config.yaml
n_layer: 16
d_model: 192
n_head: 3
n_kv_head: 3
head_dim: 64
d_mlp: 512
vocab_size: 8192
activation: "swiglu"
norm: "layernorm"
norm_place: "pre"
norm_eps: 1e-05
positions: "rope"
rope_base: 10000.0
rope_fraction: 0.25
qk_norm: false
attn_scale: 0.125
bias: "all"
tie_embeddings: true
parallel_block: false
init: "normal"
init_std_qkv: 0.0314
init_std_o: 0.0
init_std_up: 0.0314
init_std_down: 0.0
optimizer: "adamw"
lr: 0.00181
lr_mult_qkv: 0.4
beta1: 0.9
beta2: 0.98
lr_head: 0.00545
grad_clip: 1.0
warmup_steps: 556
schedule: "wsd"
decay_fraction: 0.612
decay_shape: "linear"
final_lr_fraction: 0.0
batch_tokens: 32768
seq_len: 256
doc_mask: true
train_tokens: 356900000
steps: 10892
dataset: "wikipedia_en"
MLP neurons of a small language model. Each row is named by its layer, matrix (gate and up: input weights; down: output weights) and neuron, and shows model dimensions 112-175. Each number is 50 + 12 x the weight over its row's rms, rounded and kept within 0 to 99. A neuron's up and down rows have the sign that makes its largest values positive.
After each neuron's rows, "fires in" lists the words (lower case) most often at its 100 highest values on Wikipedia text that the model never trained on; "fires on" lists the tokens most often at its 100 highest values on Wikipedia text that the model never trained on. A number after a token or word is its count.

L10.gate445:46 46 33 28 72 37 30 49 60 53 48 48 31 65 56 49 41 64 57 75 45 16 58 64 50 37 56 20 62 55 27 52 39 63 62 43 37 58 41 30 65 35 45 46 56 38 64 36 68 54 51 41 44 41 50 57 45 72 42 79 53 71 52 43
L10.up445:44 54 53 25 38 40 69 73 61 56 36 37 68 59 41 36 46 41 68 35 55 38 53 64 56 37 42 61 57 45 50 67 43 62 54 61 43 47 46 61 66 37 41 63 33 62 46 40 48 64 59 50 57 75 26 58 44 39 55 27 45 65 52 29
L10.down445:45 56 60 55 31 49 57 68 51 57 76 55 26 42 48 50 35 49 53 67 34 63 53 49 44 55 45 62 51 44 44 55 68 44 43 36 68 43 51 63 45 60 54 41 47 56 58 45 48 62 37 56 57 51 47 81 58 37 43 50 66 38 48 29
fires in: "of" 60, "from" 6, "my" 5, "on" 4, "s" 4
fires on: " of" 60, " My" 5, " from" 4, " on" 4, "s" 4

L3.gate76:38 60 45 60 41 53 56 55 63 53 63 54 29 53 40 38 44 69 44 41 29 42 37 59 62 66 60 71 59 40 28 52 39 56 30 53 75 29 32 62 48 61 58 73 46 58 44 36 61 63 37 45 47 43 45 56 55 28 55 75 49 70 48 66
L3.up76:43 31 41 51 67 60 54 48 38 57 53 55 52 55 40 58 42 54 55 74 45 48 36 66 49 57 54 82 70 36 48 41 46 46 51 46 65 43 68 78 68 39 62 46 53 46 51 59 90 55 52 39 50 55 41 28 55 65 35 56 55 57 48 25
L3.down76:57 37 53 30 51 56 43 49 67 58 57 51 51 43 49 41 30 31 37 63 47 46 45 58 46 59 46 64 69 38 30 52 60 63 64 36 46 45 44 46 62 39 41 50 63 37 36 42 80 56 34 46 39 57 52 35 58 40 31 43 66 55 44 72
fires in: "of" 77, "on" 10, "for" 6, "to" 4
fires on: " of" 77, " on" 10, " for" 6, " to" 4

L2.gate125:47 51 45 46 51 58 66 47 59 52 43 50 68 62 32 32 46 49 38 30 58 62 56 43 56 52 54 74 57 76 48 53 34 73 45 65 49 56 39 59 40 44 73 58 38 63 38 46 54 44 49 47 39 50 35 75 44 62 24 34 77 78 38 47
L2.up125:36 47 28 53 46 44 48 52 53 54 49 43 49 53 31 34 48 56 55 46 54 53 47 50 54 36 56 63 52 58 49 50 54 80 58 52 46 69 49 43 47 69 57 55 46 61 59 55 64 59 35 52 43 54 68 53 52 46 48 68 53 59 57 61
L2.down125:66 57 42 65 49 58 35 54 68 46 48 44 78 62 31 58 57 48 52 68 54 32 58 32 52 50 60 56 44 37 38 37 59 45 29 48 55 48 30 62 54 25 59 50 35 41 58 42 49 59 60 53 52 71 50 49 65 55 44 60 53 68 41 52
fires in: "to" 95
fires on: " to" 96

L12.gate287:38 79 58 49 43 51 63 47 64 39 16 39 41 49 54 76 50 57 55 21 44 41 64 43 59 39 49 47 43 47 41 51 38 50 46 53 47 62 31 44 28 47 49 49 42 40 52 19 58 51 44 72 56 48 61 57 30 49 60 57 52 31 44 53
L12.up287:66 59 73 56 61 36 38 47 36 32 51 45 42 56 51 55 73 53 57 56 68 53 31 57 63 41 45 38 48 71 37 64 50 52 43 60 26 39 60 52 49 50 64 33 48 55 52 58 70 40 70 37 49 68 52 43 56 66 40 60 55 65 64 66
L12.down287:57 60 56 63 48 49 62 45 52 44 40 46 72 26 57 43 42 58 46 41 91 50 71 39 52 21 55 66 46 54 58 44 39 57 35 69 72 40 30 82 53 36 62 60 25 50 63 41 38 29 36 67 57 39 49 47 47 38 41 52 45 44 40 64
fires in: "can" 29, "would" 11, "was" 10, "to" 9, "could" 6, "not" 5
fires on: " can" 35, " would" 11, " was" 10, " could" 6, " to" 6, " not" 5

L2.gate330:68 71 47 53 63 49 39 38 46 44 39 48 43 52 50 59 27 62 68 40 47 75 42 57 61 45 38 17 57 44 52 44 47 61 47 65 68 56 55 44 31 56 46 41 39 55 48 61 73 62 14 38 56 54 54 46 68 15 31 57 40 60 40 46
L2.up330:34 46 40 30 42 66 51 55 40 61 61 58 61 27 58 41 37 56 46 47 55 31 46 60 36 59 41 57 64 56 38 60 43 49 28 63 54 59 54 51 60 50 41 58 50 48 46 54 57 48 70 42 50 47 59 42 65 57 41 50 48 53 49 41
L2.down330:68 35 49 56 48 48 56 32 57 51 40 55 70 35 44 63 45 67 46 71 60 62 53 34 68 40 50 73 28 54 56 54 44 52 64 24 64 69 65 53 46 41 57 37 52 61 44 45 38 61 66 40 46 48 65 57 48 33 40 45 39 64 33 53
fires in: "he" 61
fires on: " He" 36, " he" 32, "He" 16, "he" 11, "ou" 4

L4.gate225:42 23 38 43 59 58 63 34 46 40 51 46 38 47 52 42 41 50 61 45 69 62 50 62 42 45 51 48 51 53 34 65 62 55 31 51 26 61 53 44 52 39 65 81 51 50 42 50 51 63 46 68 57 56 61 44 55 64 41 39 29 41 44 70
L4.up225:65 60 40 44 36 47 24 56 40 39 54 55 53 44 44 53 73 65 52 46 48 50 50 32 69 49 58 39 65 44 45 50 43 46 36 41 56 60 39 42 57 48 56 56 38 63 73 58 52 50 59 72 52 99 34 31 46 41 46 60 44 34 48 47
L4.down225:64 45 31 65 41 56 45 60 37 44 55 39 74 64 54 31 52 69 65 43 48 47 40 58 61 51 37 51 53 36 39 71 43 54 50 55 37 37 67 57 38 46 42 52 43 54 35 69 63 37 44 50 54 39 42 56 59 24 69 16 42 34 38 49
fires in: "on" 92
fires on: " on" 43, " On" 32, "On" 25

L7.gate182:66 46 66 48 73 58 38 41 53 53 48 59 48 51 52 45 32 38 48 53 49 31 42 46 50 35 53 46 92 65 51 37 42 65 68 52 44 40 42 57 47 47 40 61 35 42 50 46 59 57 45 48 41 68 48 54 50 47 56 66 39 38 75 56
L7.up182:55 50 60 60 57 61 26 58 39 55 72 35 37 33 64 54 60 47 68 76 49 42 47 62 35 41 57 38 62 53 35 69 52 63 34 34 26 60 48 35 29 41 51 44 50 53 83 39 74 53 44 32 59 39 70 25 40 51 34 53 59 42 50 62
L7.down182:43 59 54 63 71 48 39 23 55 63 53 37 80 69 51 47 53 44 52 72 52 41 36 52 40 40 54 42 66 68 63 43 54 66 53 42 38 45 59 61 60 48 52 42 43 49 70 69 58 37 43 25 33 54 59 36 44 59 52 63 53 54 49 52
fires in: "for" 45, "on" 39, "in" 8
fires on: " for" 46, " on" 38, " in" 8

L5.gate2:28 58 77 69 55 50 47 48 66 39 33 49 33 64 53 55 54 77 50 49 22 46 57 53 65 44 54 12 43 39 34 44 66 38 50 38 39 59 44 52 43 68 52 56 42 59 51 43 31 62 46 53 46 37 37 70 42 59 77 30 41 69 18 55
L5.up2:35 49 57 45 46 49 51 49 76 49 46 49 53 46 53 41 50 72 63 41 23 38 39 72 47 76 55 41 36 44 53 66 44 41 55 51 41 72 68 56 27 54 43 50 36 55 56 54 50 60 31 70 49 58 46 29 60 39 57 59 61 54 42 39
L5.down2:43 72 45 45 69 38 36 64 34 56 36 50 41 37 53 66 74 55 39 35 57 40 65 40 45 49 72 43 40 68 29 40 58 67 40 50 51 48 25 62 46 31 45 62 59 35 48 31 65 48 49 49 43 55 51 58 70 36 62 52 33 50 36 42
fires in: "there" 43, "part" 7, "number" 6
fires on: " there" 33, " There" 9, " part" 8, "There" 6, " number" 6

L6.gate202:56 42 47 74 52 46 57 55 62 42 57 31 49 65 62 66 42 60 60 68 49 58 64 52 55 42 42 41 32 63 54 49 50 63 43 35 44 53 48 49 53 45 43 43 55 55 44 32 77 62 57 58 66 77 56 42 43 44 46 47 36 57 42 20
L6.up202:48 41 58 69 36 70 54 49 38 48 46 71 59 30 71 56 48 36 51 50 51 52 80 39 34 63 42 69 51 69 56 59 34 66 50 51 45 39 46 45 46 27 58 58 74 59 41 42 58 61 56 40 46 40 23 44 36 57 45 43 34 59 42 57
L6.down202:48 59 48 47 17 57 31 66 48 38 35 52 64 36 29 36 51 54 52 38 19 56 34 53 59 44 70 40 55 69 48 38 55 34 55 40 55 51 35 41 73 46 52 44 38 40 51 72 67 43 40 40 53 46 80 35 51 38 43 41 53 41 46 55
fires in: "under" 32, "over" 10, "above" 8, "near" 7, "average" 4
fires on: " under" 38, " over" 16, " above" 8, " near" 8, " front" 7, " average" 4

L7.gate157:63 46 32 56 64 56 44 40 27 59 67 41 53 53 44 51 40 62 53 64 41 55 52 52 55 43 51 33 46 50 32 51 53 57 65 36 67 67 42 45 49 58 31 69 66 66 70 55 55 46 58 61 62 56 57 35 54 33 39 56 47 52 45 31
L7.up157:46 36 51 44 50 48 57 62 62 24 17 65 59 58 56 73 25 42 57 54 68 49 44 59 49 62 63 39 33 54 27 53 59 39 62 58 42 61 74 34 40 41 48 54 41 55 70 43 64 45 44 38 58 36 48 46 50 58 35 26 33 66 45 20
L7.down157:30 23 35 36 43 54 54 57 56 55 49 76 89 49 48 43 48 41 63 53 63 29 51 57 51 65 55 63 34 49 45 42 58 47 56 51 52 88 40 49 38 43 56 47 42 77 75 46 66 47 62 59 50 31 27 40 50 40 35 30 47 48 57 46
fires in: "he" 55
fires on: " he" 49, " He" 35, " Ko" 6

L3.gate68:44 29 69 40 53 50 61 70 35 50 66 44 60 41 60 61 57 63 49 46 39 54 43 40 51 56 44 83 48 48 66 65 27 63 31 64 35 40 47 57 33 32 39 40 36 69 44 26 47 51 37 49 37 36 46 42 78 57 41 58 50 33 56 47
L3.up68:63 55 54 37 43 68 37 52 37 70 55 17 61 53 38 47 41 52 42 48 44 40 52 57 48 61 51 42 46 57 46 51 51 59 41 27 51 42 48 49 68 41 51 40 71 42 64 65 52 31 34 48 26 46 55 57 45 66 53 52 67 22 65 67
L3.down68:58 41 55 47 53 47 63 42 67 37 54 50 74 40 51 50 63 48 47 45 34 50 40 39 49 66 60 35 44 65 38 61 32 59 38 49 54 64 48 61 56 23 27 41 34 50 67 40 44 55 50 54 60 50 59 68 53 48 47 64 52 45 50 52
fires in: "of" 27, "in" 20, "de" 8, "december" 7, "october" 5, "june" 4
fires on: " of" 27, " in" 20, " de" 8, " December" 7, " October" 5, " June" 4

L3.gate11:52 57 24 43 59 41 39 66 79 48 69 38 51 63 69 57 53 51 65 69 64 44 56 43 50 55 46 46 73 62 39 51 64 52 63 65 26 42 41 43 58 38 40 50 46 55 47 22 62 44 37 55 39 60 66 57 76 55 51 44 35 46 49 60
L3.up11:66 64 38 49 47 55 58 56 48 49 54 41 65 51 40 27 62 67 35 67 42 51 54 52 55 46 67 49 63 45 36 71 53 54 49 73 58 56 70 50 56 49 48 55 67 63 50 48 68 60 59 32 35 62 43 39 61 59 29 56 60 60 44 68
L3.down11:67 52 30 64 38 37 47 33 58 38 45 46 42 59 37 56 51 65 14 68 45 50 62 59 33 54 60 66 42 66 36 59 60 50 63 60 69 33 46 25 54 44 61 39 66 45 42 42 54 60 34 54 32 71 38 52 44 48 52 52 47 45 61 51
fires in: "after" 85, "before" 11
fires on: " after" 52, " After" 26, "After" 11, " before" 9

L2.gate262:66 77 50 51 60 42 55 25 59 65 45 57 54 64 56 55 52 56 68 51 28 33 57 44 30 83 61 70 57 71 54 57 47 61 39 45 62 46 51 45 37 57 49 68 45 52 72 36 30 32 56 48 35 30 54 68 57 68 42 50 33 69 39 55
L2.up262:57 68 44 49 50 48 32 33 52 68 57 41 31 39 46 56 60 62 74 46 43 54 44 57 46 45 39 45 64 51 43 35 41 31 40 63 54 43 48 33 45 56 60 45 59 53 56 44 44 33 58 49 47 45 61 62 52 25 51 36 61 39 23 73
L2.down262:39 57 44 57 64 35 71 60 53 56 48 39 75 52 30 54 39 62 39 27 60 33 33 63 36 66 36 49 63 53 62 42 58 53 72 44 66 31 39 42 72 52 53 51 64 25 34 63 64 45 62 29 51 46 47 42 64 56 66 54 47 44 61 47
fires in: "to" 87, "in" 4
fires on: " to" 87, " in" 5

L4.gate272:70 59 45 44 77 65 47 49 44 56 48 41 44 48 55 53 60 81 59 56 36 53 64 37 46 43 38 37 59 53 33 59 46 28 68 56 49 47 43 56 37 69 45 54 38 59 60 55 63 46 65 57 43 47 65 51 57 50 32 31 59 44 42 63
L4.up272:73 50 50 64 47 55 44 69 46 36 46 52 55 42 45 65 56 63 26 61 52 52 59 71 60 63 61 27 48 51 43 64 39 55 67 62 61 42 61 36 55 48 75 65 35 67 54 43 64 68 57 36 48 35 73 68 56 39 62 52 35 51 20 49
L4.down272:69 64 09 60 39 67 38 53 50 36 60 36 41 32 37 58 43 38 31 46 40 69 54 58 52 37 55 68 35 30 25 55 38 46 38 68 53 46 57 60 60 26 59 54 52 49 58 62 54 45 57 46 40 54 55 59 36 55 56 37 59 26 63 61
fires in: "when" 54, "year" 11, "before" 10, "if" 9
fires on: " when" 42, " When" 13, " year" 11, " if" 6, " before" 6, "fore" 4

L4.gate127:42 35 75 64 56 53 34 22 52 41 43 44 39 40 49 55 51 66 63 55 43 40 54 56 54 34 59 61 54 41 39 43 49 52 78 44 52 65 32 48 55 65 50 46 34 32 46 52 58 68 50 59 56 39 46 42 22 27 72 39 43 76 36 56
L4.up127:47 41 44 54 36 54 58 72 69 68 25 64 71 24 51 53 56 48 52 59 54 60 53 66 49 53 41 50 52 30 54 30 56 46 59 55 43 54 44 31 56 85 49 40 58 48 62 51 57 51 65 44 52 54 47 51 46 39 48 60 54 36 47 25
L4.down127:43 36 47 40 57 67 59 49 64 48 49 39 20 59 33 26 64 42 46 48 16 54 51 57 81 58 51 42 33 37 76 71 59 63 58 59 36 47 51 37 47 51 44 38 47 38 32 39 63 63 71 48 68 35 66 45 39 41 59 81 48 63 32 50
fires in: "one" 68, "each" 8, "either" 5, "highest" 5
fires on: " one" 62, "est" 7, " each" 7, " either" 5, " One" 4

L6.gate487:51 64 45 67 54 48 37 52 36 37 53 46 43 51 44 41 43 72 63 72 38 35 32 53 47 50 71 29 56 53 45 76 48 69 45 56 42 61 34 37 39 27 64 59 61 57 34 57 66 48 44 62 55 28 47 52 52 27 67 36 39 42 33 69
L6.up487:59 22 62 46 47 63 61 43 39 32 51 44 40 56 46 61 57 45 54 50 48 21 53 55 55 45 47 27 53 61 43 54 37 43 50 48 26 64 43 52 60 37 28 76 49 57 63 56 59 53 64 56 65 32 34 44 46 50 52 42 41 41 64 58
L6.down487:54 48 59 54 61 53 31 50 45 47 34 38 43 43 53 31 59 44 71 51 56 26 51 57 47 42 69 27 20 65 52 70 51 61 58 52 21 55 55 63 57 32 40 47 56 50 54 66 85 24 52 43 48 56 45 45 60 48 66 41 37 26 65 58
fires in: "on" 82, "along" 12
fires on: " on" 55, " On" 17, "On" 13, " along" 12

L4.gate364:41 49 42 77 55 46 56 44 33 55 49 43 30 36 48 50 55 44 50 58 39 54 46 69 61 59 40 41 84 44 51 39 57 50 67 21 26 50 32 47 58 66 50 50 46 41 54 59 69 44 44 65 54 32 56 63 34 63 40 38 57 39 40 51
L4.up364:51 52 61 24 45 54 24 56 41 52 39 33 59 53 48 36 33 52 46 34 75 74 47 32 69 51 54 59 26 56 29 56 68 60 55 56 63 45 56 69 46 35 47 57 72 49 71 46 54 38 49 57 68 44 41 60 34 64 48 35 22 58 54 69
L4.down364:61 43 73 49 63 41 36 44 56 46 47 48 45 54 47 53 61 44 41 53 78 59 70 71 61 48 57 65 36 50 39 55 46 46 52 40 59 54 32 77 71 35 50 51 54 61 33 49 54 52 72 31 49 46 49 60 41 45 46 60 31 61 66 75
fires in: "chinese" 23, "china" 16, "japanese" 13, "vietnam" 7
fires on: " Chinese" 23, " China" 16, " Japanese" 12, " Vietnam" 10, "ine" 5, " Tai" 4

L2.gate163:39 34 49 30 57 55 54 41 56 32 75 53 50 46 70 42 65 55 27 50 60 30 54 37 47 46 39 67 61 63 52 52 53 69 45 65 35 32 54 61 75 54 54 34 33 58 30 45 69 59 31 68 54 44 63 36 40 58 60 42 55 62 56 56
L2.up163:33 67 43 42 53 43 42 41 28 46 60 53 42 54 54 58 73 49 26 47 56 54 50 54 45 42 49 44 64 60 36 59 58 57 60 62 63 46 57 27 65 52 49 56 38 50 32 47 39 47 63 61 34 42 40 49 31 54 57 67 38 40 62 69
L2.down163:34 43 63 43 32 66 72 53 38 59 39 40 62 62 48 65 43 45 32 42 37 35 48 48 37 34 49 48 53 56 54 55 57 42 68 64 29 36 50 65 48 59 39 38 50 65 26 40 64 50 44 34 53 45 26 67 69 48 57 35 46 41 61 52
fires in: "by" 14, "to" 12, "through" 11, "via" 10, "january" 9, "using" 6
fires on: " by" 14, " to" 12, " through" 11, " via" 11, " January" 9, "ng" 7

L3.gate133:51 51 60 47 50 47 27 47 32 73 34 49 45 61 61 51 67 50 29 33 52 44 39 29 59 55 84 36 35 34 67 55 57 61 62 67 61 34 52 37 42 31 61 45 56 53 37 73 58 39 67 44 56 45 34 60 47 50 52 71 54 63 38 40
L3.up133:47 63 59 60 31 66 43 64 44 52 58 45 46 48 30 38 34 63 49 37 63 44 51 65 49 51 47 51 41 56 53 51 52 34 58 33 57 59 55 56 60 50 44 53 57 65 39 64 66 31 50 61 56 64 57 55 73 60 50 69 39 49 45 46
L3.down133:57 61 32 18 50 50 61 50 41 51 63 51 81 53 37 83 47 49 40 40 51 40 34 64 53 45 42 42 77 58 59 39 47 87 55 56 39 55 51 41 43 31 47 55 42 53 66 36 74 34 47 35 44 65 72 59 50 37 56 44 25 24 68 52
fires in: "university" 24, "forces" 17, "army" 12, "college" 11, "government" 9, "force" 6
fires on: " University" 24, " forces" 16, " College" 11, " government" 9, " army" 7, " Army" 5

L6.gate177:42 66 51 62 54 71 39 56 55 56 68 49 48 46 53 60 56 70 45 41 33 39 30 50 59 71 51 53 53 52 41 59 60 55 38 53 65 34 26 51 66 38 56 49 41 39 48 61 55 37 45 50 55 60 33 54 61 38 32 48 22 47 53 50
L6.up177:66 75 34 37 46 45 52 17 69 70 38 75 40 57 41 68 40 62 41 68 59 44 58 48 53 53 53 29 42 49 36 31 50 47 61 56 46 29 36 55 45 65 50 60 61 27 65 52 71 53 39 56 43 49 67 48 49 45 65 62 52 36 62 25
L6.down177:66 50 45 64 53 45 35 56 66 65 33 37 35 75 23 56 33 56 49 61 43 24 46 43 51 24 69 39 35 53 53 70 53 60 37 47 69 48 45 60 58 60 44 62 43 65 31 37 46 38 43 62 48 61 59 42 51 47 43 51 44 29 59 59
fires in: "of" 43, "to" 27, "among" 11, "under" 8
fires on: " of" 43, " to" 27, " among" 7, " Under" 5

L3.gate272:53 46 40 31 55 49 42 66 47 40 54 29 29 42 38 58 56 69 56 70 64 87 49 54 48 71 48 48 32 47 43 43 51 55 37 57 47 58 59 74 50 40 48 49 44 58 68 29 74 58 22 39 43 43 53 54 46 52 46 46 35 44 66 27
L3.up272:47 71 32 49 50 79 47 50 37 59 69 41 37 45 48 50 62 75 47 43 42 44 76 27 42 46 38 42 50 67 64 50 55 68 43 52 49 53 51 50 68 51 54 40 39 59 69 48 65 38 69 53 21 51 46 45 47 48 41 48 51 45 41 66
L3.down272:50 31 37 58 40 50 64 49 34 64 70 60 48 58 42 62 49 37 46 61 56 49 50 34 50 51 63 52 55 41 41 51 49 43 55 73 57 59 45 60 74 33 35 48 52 51 40 51 42 61 34 60 43 73 56 26 58 46 41 71 25 37 53 32
fires in: "during" 60, "following" 16
fires on: " during" 39, " During" 17, " following" 10, " Following" 6, "During" 4

L3.gate414:61 45 63 37 66 56 64 56 51 56 53 50 54 56 68 59 55 55 71 41 47 60 49 62 75 47 54 31 37 54 62 34 51 51 35 34 26 51 52 42 64 44 61 49 36 41 29 64 50 57 29 49 58 52 55 47 48 31 60 51 39 74 42 45
L3.up414:54 54 47 45 32 73 47 52 35 59 45 62 45 33 64 52 51 54 46 38 67 61 69 41 48 61 45 38 61 51 59 46 58 44 34 67 41 49 45 65 49 36 34 59 43 68 54 25 72 43 63 51 67 58 31 66 75 75 47 58 44 53 58 46
L3.down414:49 35 51 59 54 55 47 27 60 57 43 50 59 59 31 58 48 56 44 59 29 56 59 42 70 56 67 42 53 91 67 55 36 68 70 50 47 52 55 57 56 47 40 52 63 51 44 48 78 57 52 66 59 56 37 40 49 53 50 29 49 28 48 38
fires in: "under" 23, "near" 14, "name" 8, "outside" 5, "since" 4
fires on: " under" 28, " near" 15, " name" 10, " outside" 5, " pos" 5, " by" 5

L2.gate466:59 56 68 76 32 50 47 36 50 26 47 48 56 65 53 60 53 62 53 62 56 60 45 38 55 48 56 54 66 67 60 27 50 62 35 46 68 58 69 67 70 22 40 49 62 26 49 47 50 62 65 40 75 48 19 49 53 43 45 51 53 58 48 50
L2.up466:31 30 52 60 60 38 81 59 52 59 66 65 73 75 41 34 41 28 56 45 72 32 47 50 44 54 65 33 43 56 60 55 23 39 35 54 38 47 57 61 44 42 46 56 40 71 62 51 50 46 54 63 44 46 51 23 44 53 26 45 45 35 66 44
L2.down466:42 43 57 63 50 53 49 46 45 47 72 45 37 51 71 41 72 72 56 48 61 49 37 74 45 64 59 19 54 45 44 47 39 53 67 54 54 68 31 52 52 37 55 59 51 52 55 46 58 50 44 74 60 57 37 55 61 43 54 39 43 56 42 42
fires in: "from" 21, "along" 14, "within" 13, "company" 11, "across" 10, "like" 8
fires on: " from" 21, " along" 14, " within" 13, " company" 11, " across" 10, " like" 8

L10.gate424:30 56 45 47 60 37 46 49 52 46 52 62 31 61 35 39 71 72 58 46 42 55 35 49 50 39 56 46 49 22 39 54 58 42 44 58 27 51 30 59 56 54 70 54 39 53 36 44 57 77 28 59 47 41 52 65 54 23 50 47 56 64 56 52
L10.up424:60 41 27 36 49 49 62 48 57 59 50 66 55 57 52 49 65 18 59 29 60 55 44 45 46 48 47 41 49 44 52 42 45 27 36 51 48 37 50 55 57 46 47 40 56 41 58 43 45 68 15 44 36 58 66 34 57 40 54 55 48 48 65 80
L10.down424:54 37 52 52 51 61 48 68 61 53 65 61 88 28 46 66 41 27 42 33 51 56 52 64 55 44 65 44 45 59 45 41 46 36 42 62 38 38 47 63 50 19 39 29 66 37 49 26 50 42 27 40 39 64 36 49 42 53 36 68 30 38 42 40
fires in: "part" 24, "to" 21, "as" 13, "partly" 4
fires on: " part" 31, " to" 21, " as" 13

L5.gate120:64 41 57 55 52 31 58 44 51 72 48 49 57 50 50 75 36 56 45 40 43 41 42 50 52 40 50 52 83 68 50 63 41 63 52 43 62 32 47 70 37 30 45 38 39 48 60 53 54 26 51 54 40 46 52 58 55 37 25 52 24 47 37 57
L5.up120:28 38 38 37 58 54 34 48 32 43 70 58 37 44 37 72 52 48 54 52 46 42 62 59 58 63 79 56 62 48 41 69 50 66 45 38 34 34 54 36 44 55 48 41 78 48 49 28 50 52 37 23 53 44 41 51 47 73 49 89 29 47 41 49
L5.down120:62 46 49 65 64 58 53 38 60 73 30 36 91 75 45 47 40 52 43 40 45 47 55 48 55 41 57 79 60 59 40 43 43 53 47 44 33 61 58 51 51 24 50 64 38 54 57 41 57 20 62 47 60 52 55 49 63 52 50 38 44 29 42 46
fires in: "in" 84
fires on: " in" 38, "In" 24, " In" 20, "in" 14

L4.gate211:67 50 60 63 78 45 56 50 37 41 59 56 57 32 66 65 60 50 34 77 36 53 26 32 53 59 25 56 60 51 49 51 59 66 55 57 55 49 41 49 45 56 61 59 46 62 49 42 42 47 58 52 58 70 62 59 31 38 71 54 55 49 40 43
L4.up211:56 33 39 45 83 53 49 48 58 35 65 45 55 52 72 50 55 35 58 35 35 46 35 41 33 38 41 51 74 55 56 49 60 41 61 43 24 71 29 56 59 50 61 51 51 39 50 50 55 55 54 56 53 62 48 56 55 49 57 43 50 32 62 44
L4.down211:52 62 66 49 57 58 59 20 49 42 60 55 54 50 59 49 60 53 43 67 33 43 33 54 53 58 60 78 37 68 77 46 59 46 46 55 43 26 42 64 46 57 41 49 47 51 47 43 52 45 58 41 67 41 36 66 46 45 38 51 72 62 63 50
fires in: "18" 17, "17" 10, "16" 9, "15" 7, "14" 5, "13" 4
fires on: "18" 14, " 17" 12, " 18" 11, " 16" 11, "19" 9

L9.gate446:33 29 60 40 55 48 45 53 48 51 45 43 45 46 35 38 33 53 52 27 62 59 62 48 61 33 36 27 52 63 53 60 54 54 45 29 50 26 54 50 44 45 54 60 36 57 41 33 76 54 40 41 39 48 52 60 54 51 31 74 21 47 44 56
L9.up446:52 65 24 37 40 45 64 49 57 40 40 55 60 52 25 36 49 53 53 41 42 48 39 63 46 59 58 37 58 71 31 60 44 46 40 51 44 48 40 29 46 72 52 60 49 47 65 50 61 64 51 37 41 51 38 47 57 59 58 39 50 66 50 55
L9.down446:48 50 55 53 63 44 68 33 70 48 57 40 68 41 48 56 28 34 49 31 45 48 50 61 51 53 58 45 55 56 58 55 71 37 37 38 66 42 50 63 41 41 59 41 47 51 43 41 53 24 31 51 66 50 60 41 60 43 30 59 28 48 49 62
fires in: "as" 56, "of" 9, "a" 5, "on" 4
fires on: " as" 58, " of" 9, " a" 5, " on" 4, "B" 4

L7.gate200:59 52 49 50 45 40 49 27 34 42 37 32 45 62 35 65 22 43 32 56 53 25 56 38 52 44 61 44 46 55 57 55 38 64 60 50 65 50 50 67 29 42 42 44 44 49 51 43 67 54 44 47 34 89 59 46 66 50 54 29 37 57 53 29
L7.up200:55 53 45 49 60 41 52 65 30 42 49 56 52 43 47 40 53 48 46 40 63 58 43 60 55 27 60 41 43 40 51 44 42 57 59 42 64 62 47 61 58 47 74 45 52 49 54 58 69 58 48 28 57 61 49 40 66 39 54 73 13 41 53 22
L7.down200:44 55 47 64 61 47 63 23 60 60 55 42 80 35 42 49 59 59 37 39 73 39 43 51 43 55 33 61 40 58 64 65 69 42 52 43 28 53 48 93 50 44 59 60 39 61 57 50 70 39 64 62 48 53 14 67 51 48 27 62 40 52 56 47
fires in: "university" 26, "army" 22, "state" 10, "government" 6, "federation" 5
fires on: " University" 26, " Army" 15, " State" 10, " army" 7, " Federation" 5, " Government" 5

L3.gate491:35 47 45 60 40 51 63 74 62 75 53 36 68 69 52 47 35 54 55 47 38 36 52 27 63 59 57 59 61 50 48 64 60 50 61 71 39 60 51 46 36 45 59 41 44 59 58 43 65 60 56 37 50 45 25 56 63 40 46 60 43 75 36 38
L3.up491:61 43 36 43 56 23 54 45 61 48 55 41 53 63 34 63 57 41 59 51 67 63 36 53 47 46 63 35 38 44 56 60 49 50 51 42 57 51 52 30 32 37 48 47 56 28 55 38 46 48 51 47 57 54 48 37 67 52 38 49 54 43 74 24
L3.down491:61 49 51 58 56 61 43 30 29 45 47 50 40 58 53 48 68 39 58 39 71 40 56 29 60 43 52 56 48 52 37 49 49 48 45 60 52 47 35 49 44 29 66 41 62 79 41 40 72 48 60 45 38 53 58 71 42 67 50 61 45 47 57 67
fires in: "later" 17, "to" 14, "into" 9, "began" 8, "s" 7
fires on: " to" 14, " later" 12, "on" 10, " into" 9, " began" 8, "s" 7